python train.py --n_layer=13 --d_model=448 --n_head=7 --n_kv_head=1 --head_dim=64 --d_mlp=1792 --vocab_size=18373 --activation="squared_relu" --norm="layernorm" --norm_place="pre" --norm_eps=1e-05 --positions="rope" --rope_base=25900.0 --rope_fraction=0.5 --qk_norm=false --attn_scale=0.125 --bias="all" --tie_embeddings=false --parallel_block=false --init="normal" --init_std_qkv=0.037 --init_std_o=0.0 --init_std_up=0.037 --init_std_down=0.0 --optimizer="muon_variant" --lr=0.0046 --lr_mult_o=3.0 --beta1=0.93 --lr_head=0.00441 --grad_clip=1.0 --warmup_steps=200 --schedule="wsd" --decay_fraction=0.597 --decay_shape="linear" --final_lr_fraction=0.02 --batch_tokens=32768 --seq_len=1024 --doc_mask=true --train_tokens=440400000 --steps=13440 --dataset="wikipedia_en"
MLP neurons of a small language model. Each row is named by its layer, matrix (up: input weights) and neuron, and shows model dimensions 192-255. Each number is 128 + 24 x the weight over its row's rms, rounded and kept within 0 to 255.
After each neuron's rows, "fires on" lists the tokens most often at its 100 highest values on Wikipedia text that the model never trained on. A number after a token or word is its count.

L6.up107 [164 161 151 119 161  83 106  83  98 142 141 109 141 143 105 113 133 155 106 141 117 136 137 139 140  88 169 136 161 119 136 127 142  74 114 102 100 107 155 118 109 106 111 162 166  73 106 140 174 140 159 114 102 151 167 142 172 130 188 121 103 102 122 115]
fires on: " to" 47, " on" 12, " " 10, " at" 8, " of" 5, "2" 4

L5.up1647 [139 138 115 128 137 115 112 151 164 140 152 118 118 107 137 137 122 131 139 112 108 127 145 139 156  95 123 123 103 133  73 111 157 139 112 137 141 122 147 118 126 130 110 121 150 147 147  99 142 155 119 116 134 118 155 119 134 174 150 166 147 120 130 132]
fires on: "," 40, " " 13, ";" 9, " and" 7

L6.up8 [149  98 118 124 150 143  93 160 146 152 137 115  85 108 108 103 189 164 124 160 153 117 129 116 136 129  91 129 107 104 142 178 147 109 158 117 134 114 127 135 146 118 110 132  75  96 153 106 114  95 118 111 170 205  91 178 129 131 134 142 130 142 109 116]
fires on: ":" 54, " t" 22, "):" 10, " T" 4

L5.up380 [115 143 200 149  92 141 127 151 119 112 179 113 124 135  95 130 100 122 119 126 128 105  87 117 157 144 135 116 114  86  93 136 134 154 146 170 117 122 124 111 134 155 182 127 172 114 133 155 133 135  95 136 137 167 146 164 175  88 122 130 141 125 125 113]
fires on: "8" 24, "9" 21, "7" 15, "6" 10, "5" 7, "0" 7

L6.up599 [173 122 178 144 111 126 142 146 195 148 116 153  95 115 138 138 128 123 148 149 110 157 123 148 154 134  88 148  96 118 117 120 177 103 131 119 150 126 147 112 165 129 173 140 143 129 166 149 113 162 110 107 130 100 145 124 137 140 154 114 123  81 127 133]
fires on: " and" 67, " his" 5, "6" 4

L6.up364 [137 104 132 134  71 137 132 123 155  94 135 175 163 152 160  98 152 127 107 130 126  97 104 126 130 137 100  96 125 180 117 153 150 123 114 139 165  71 130 150 138 138 119 121 127  95  86  91 128 124 144 122 140 146 104  81  82 137  82 146 117 161 107 141]
fires on: " st" 22, " p" 17, "3" 10, " cont" 8, " St" 6, "Cont" 5

L6.up1378 [118  89 151  93  99 141 133 124 170 100 128 104 144 104 143 110 121 114 131 109 145 161  96 141 120 134 118 116 125 127 121 107 110  85 145 149 112 138 127 147 148  94 115 168  89 112 158 164 112 120 152 135 136 133 100 170 145  88 144 168 156 120 141 154]
fires on: " of" 60, "'" 22, " the" 12

L5.up1656 [159 138 148 168 143  81 152 126 127 112 115 112  96 102 103 120 146 166 143 142 108  97 104 149 143 147 127 141 146 127 107 138 116 102 125 119 107 102 124 117 132 153 148 138 158 140 107 100 129 140 164 101 102 135  66 139 138  42 142 130 145 157 137 115]
fires on: " " 24, "2" 17, "9" 10, "0" 5, "ay" 4

L5.up2 [110 121 127 146 147 138 117 172 102  87 108 107  85 157  81 113 114  86  98  84 143 114 109 120 168 109 129 107 123 118 131  86  83  98 109 115 103 137 124 155 155 137 126 162 138 121  93  94 123 134 126 113 106 115 117 101 149 172 122 141  90 174 150 174]
fires on: " " 52, "     " 4, "od" 4

L6.up552 [105 132 114 128 163 112 131 117 140  85 125 154 140 112 152 120 197 140  78 118 132 104 147  99 130 145 182 135 100 164 186 159 100 102 120  86 111 102 154 148 142  94 130  77 133 102 118 121 141 160 144 148 200 157  91 134 136 122 125 133 150 138  87 139]
fires on: " " 27, "9" 15, " J" 12, "i" 7, " be" 6

L5.up1122 [122 102 103 135 196 127 108 114 139 161 116 134 124 130 106 159 111 151 153 123 131 127 129 124 123  98 132 152 125 130 191 136 164 141 127 115 120 150 144 145 155 130 148 167 139 117 119 131 101 151 156 158 129 159 150 117  97 103 113 102 124 127 144 131]
fires on: "7" 26, "8" 13, "1" 12, "0" 11, "9" 11, "6" 9

L2.up746 [124 132 149 154 122  94 132 152 175 119 133 102 121 102 145  98 104 143 116 125 142 107 147 111 115 155 128 161 145 165 153 148 178 153 173 120 143 101 171 197 130 136 142 149 115 135 149 137 128 132 178 142 125 130 128 129 154 167 164 139 142 129 148 157]
fires on: "2" 88, "3" 9

L6.up105 [161 126 132 107 129 143 135 161 135 138 125 128 106 146 166 116 127 145 128 108 137 117 114 141 147  75 169 168 136  98  88  78 123 166 131 114 103 137  89 100  84  82 110 122  91 143 111  70 153 115 173 125  88 162 111 118 143 116 125 114 105 165 142 150]
fires on: " by" 54, "-" 19, "." 18

L5.up274 [117  92 122 117 150 152 125 152 111 132  70 111 137 142 120 103 135 135 126 138 128 153 131 123 151  85 103 125 127  87 139 131 122  93 122  87 144 145 136 116 107 107 137 132 121 122 132 121 153 144 101 121 178 125  97 135 126 138 181 125 122 131 110 141]
fires on: " of" 36, " at" 26, " to" 24

L5.up1417 [159 118 138 167 129 117 169 145 121 103 151 104 107 112 146 118 121  97 131 119 112 127 126 154 121  93 130 162 150 144 111 136 132  83  93 118 111  90 169 128 110 162 156 127 174  94 107  65 120 123 182 101 125 174 129 133 183 115 127 132 174 166  85 122]
fires on: " South" 29, " Vol" 13, " order" 9, " North" 8, " were" 6

L6.up1710 [120 127 151 133 132 127 113 110 136  99 123 136 150 112 117 161 118 101 121 133  99 146  64 131 142 125 125 137 113 147 112 106 131 170 172 174 104 126 155 115 153 105 145 139 114 112 122 131 142 130 136 172 139 133 124 147 127  84 151 126 135 144 133 137]
fires on: " as" 23, " by" 20, " of" 15, " in" 10, " on" 8, "\n" 5

L5.up389 [130 154 113 158 106 145 115 119 140 129 108  92 120 145 128 151 137 181 150 134 106 166 108 163  89 155 112 160  86 143 108 112 120 153 154 126 128 135 133 151 105 119 118  94 110 119 146 141 107 133 106 120 129 126 121 120 137 109 117 174 145 137 172 160]
fires on: "d" 30, " Ca" 14, " D" 9, " Ib" 7, "v" 6, "ge" 4

L5.up921 [ 91  79 112 139 151 124 105 172 119 123  70 145  93  90 103 110 159 152 139 126 152 120 126  89 144 156 110 144 103 105 153 140 126 154 158  79 122 151 131 111 119 109 118 146 145 137  99 125 128 138 115 154 171 151 114 110 151  98 169 116 121 126 171  63]
fires on: "1" 15, ":" 12, "com" 12, ";" 11, "3" 11, "2" 10

L6.up824 [ 75 128 113 136 154  98 130 181 187 101 132 136 116 164 123 115 116 127 134 135 125 147 100 139 128 153  95 150 124 156 139 117 139  91  76 157 162 121 141 140 115 110 132 160 148  90 162  86 131 110 178 123 140 161 134 111 133 112 143 151 149  95 120 149]
fires on: " one" 33, "ar" 8, "l" 6, "0" 6, "v" 4, "p" 4

L5.up1369 [129 148 151 128 118 184 107 131 102 138 104 137 129 133  97  98 164 107 134 145 147 154 100 141 150 118  85 134  90 122 152 143 172 122 170 146 149 114 115 111 174 163 140 132  88 126 142 136 106 126 137  84 107 137 135 157  98 165 168  90 142 133 118 130]
fires on: ":" 64, "):" 12, "ole" 5, "ush" 4

L5.up283 [128 114 154 131 153 126 131  84 121 125 137 120 114 143 137 154 141 141 119 136 104 119  97  80 131 115 116 151 133 115  92 115 163  64 154 102 107 177 187 126 110 142 139 144 155 122 127 169 151 127 129 158 104 146 100 130 136 121 127 132 120  89  99 161]
fires on: "1" 41, " of" 39, "0" 9, " " 4

L2.up297 [ 84 123 140 156 171 121 123 160 140  99  75 113 152 146 107 163  98 112 156 125 127 147 171 120 128 151  91 153 134 145 186 137 164 110 135 144 155 116 151 172 120 132 119 177 112 114 149 139 108 134 151 159 154 152 152 136 150 143 138 109  96  97 166 141]
fires on: "2" 49, "0" 35, "1" 13

L5.up1428 [144 110 126 132 142 131 128 116  71 111 118 155 112  87 129 108 139 142  97 121 168 155 137 137 104 122 161 109 128  97 116 109 115 122  78 153 133 141 127 137 130 114 136 135 160  97 117 105  75 156 152 151 151 112  92 153 100  52 158 107 147  65  87 162]
fires on: "0" 49, "6" 13, "5" 9, "4" 8, "3" 6, "2" 6

L6.up1022 [150  70 111 110 144 188  94 155 107 112 127 122 130 153 153  97 123 136 131  90 114 110 111 145 123 127  74  96 101 128 171 124 107 119 127 165 141 100 126 140 136 121 136 120 115 135 118 144 129 172 118 129 128 173 126 158 144 121 169 127 162 112 132 126]
fires on: " |" 51, ":" 15, "n" 7, "-" 5, "m" 4

L6.up1102 [122 102 156 152 167 154  90 110 106 138 153 122 149 153 104 115 115 127 142 129 153 167 100  72 133 105 117 131 134  48 146  89 147 126 114  91  64 128 155  96 134 135 166 141 149  84 140 118 165 151 118 130 117 135 118 152 111 158 126 104  91  93 119 136]
fires on: " of" 36, " the" 14, " between" 8, "," 6, " which" 4, "." 4

L5.up1743 [118 169 130 168 139 115 133 114  96 113 113 144 133 135 123 135 200 138 124  92 137 134 136 138 155 102 176 152 115 119 136 102 133 146 138 166 134 135 157 173 159 107  93 111 167  75 110 136 128 180 167 125 124 151 147 148 127 118 123 140 125 113 153 135]
fires on: " of" 21, "l" 11, "ap" 10, "2" 9, "ul" 8, "ues" 5

L5.up151 [118 121 168 150 114 148 146 125 111 136 126 119  97 140 111 186 110 127 128 107 171 152 153  99 151 129 129 131 138  98  65 118 125 129 150  95 123  89 138 129  88 153 123 138 125 132  96 167 139  97 134  82 123 138 163 154 130  95 129 156 152 125 128 152]
fires on: "\n" 36, "9" 20, "2" 16, " —" 6, "3" 5, " " 4

L6.up1217 [215 107 155 156 107 179  82 127 113 127 137 145 150 147 131 135 157 195 118 125 123 144 145  64 122 149 112 157 145 138 137  99 135 139  84 124 134 111 138 120 140 102  98 137 130 122 122  99 124 132 132 146 127 109 143 128 150  97  86 157 141 119 157  85]
fires on: " |" 30, ":" 12, "c" 11, "ed" 4

L5.up932 [ 83 118 142 146 154 147  92 105 113 142 135 158 107 113  75 136 124 121 111  93 133 149 112  70 158 132 121 125 122  92 118 130 143 134 152 152 100 114 119 116 141 129 150 156 161 127  99 162 120  85  82 150 138 108 168 154 139  75 124 142 156 136 160 116]
fires on: "2" 15, "7" 15, "3" 11, "4" 11, "6" 8, "8" 8

L5.up1388 [129  84 117 148 129 142  99 116 104 136 118  97 130 160 107 125 149 128  99 103 148 152  93 123 105 120 105 141 177 117 134 112 116  99 135 127  89 157 150 110 106 129 168 180 128 169 176  94 172 104 145 158 137 182  96 132 160 155 158 137 100 133  88 109]
fires on: " of" 34, "," 14, " Techn" 9, "ut" 6, " to" 5, " or" 5

L2.up832 [108 122  88 150  86 132 115 147  47 125 110 135 137 139 126 124 133 121 119 136 154 126 120 134 110 116 179  70 120 101 147 142 124 143 128 114  86  92 123 113 145 137 152 115 101 146 154 101 123 142 144 150  87 119 131 163 109 112 162 137 133 111 125 154]
fires on: " not" 17, " too" 10, "now" 8, " never" 8, " now" 8

L6.up750 [160 136 162 162 131 158 114 167 141 117 167 136 116 157 105  92 163 135 130 146 128 120 129 132 115  80 115 138 138  93 134 135 169  99 155 142 141 146 137 143 130 175 112 128 122 112 142  75 111 119 158 129 147 130 120 137 175  93 117 115 113 142 140 138]
fires on: ":" 19, "," 15, " " 6, " for" 6, " and" 6, " in" 5

L6.up1112 [173 135 177 127 102 105 161 118  62  78 122 154 125  84 135 128 150  88 122 142 106 117 116 150 133 184  95 159 129 115  91 138 120 104  82 154 127 103 143 142 149 164 167 128 111  95 152  74 150 127  77 136 110 114 129 107  73  60 153 130 162 138 118 176]
fires on: "9" 46, "1" 15, "2" 13, "0" 11, "8" 8

L5.up703 [162 172 128 132 148  97 116 130 114 154 121 195  87 139  67 102  95 145 142 137 154 133 136 156 173  83 115 185 169 114 120 138 139 126 143 140 145 118 141 166 140 125 163 165  85 127 148  84 184 116 163 110 116 135 117 130 172 144 152 134 107 122 119 120]
fires on: "." 36, " of" 30, " to" 9, " |" 4

L5.up694 [132 125 119 117 182 103 118 137 125  80 133 125 120 155 104 125 159 132 145 112 100 145 111 112 158 118 113 143 121 170 160 132 115 119 138  88  84 113 145 112 139  95 134 129  83 109  94 141 134 117 114 129 124 144 152 139 142 166 164 117 105 153  86 186]
fires on: "6" 16, " " 16, "9" 12, "0" 12, "1" 12, "7" 10

L6.up673 [127 134 156 136 117 165 118 121 134 154 132 135 141 147 122  95 134 125 184 124 127 155  89 162 135 112 125 128 121 151 125 114 138 117 124 186  90 121 116 102 120 106 134 116  92 123 133 135 127 135 135 135  96 113 145 137 151  60 116  96 172 137 121 119]
fires on: "–" 29, "-" 12, " the" 9, " of" 7, " on" 7

L5.up1418 [114 107 157 125 204 138 125 177 147 108 147 121 102 173 131  84 109 129 129 145 144 139 154 148 158  53 108 177 120 108 124 109 115 134 128 141 113 132 129 148 128 123 168  89 131 136 103 128 132 120 178 101 122 123 104 154 162 103 120 119 126 204 138 114]
fires on: " " 75, "-" 12, "or" 5

L6.up488 [155 143  98 123 138 162  75 115 104 120 118 140 148 124 138 129 120 177 145 138  76 188 135 125 125 128 104 158 119 116 164 139  87 111 115 144  82 131 138 115 131 112 161 117 127 127 111 125 131 132 152 142 136 150 151 155 113 142 129 148 150 115 134 121]
fires on: " is" 19, "1" 16, " –" 16, ":" 10, " |" 10, "," 6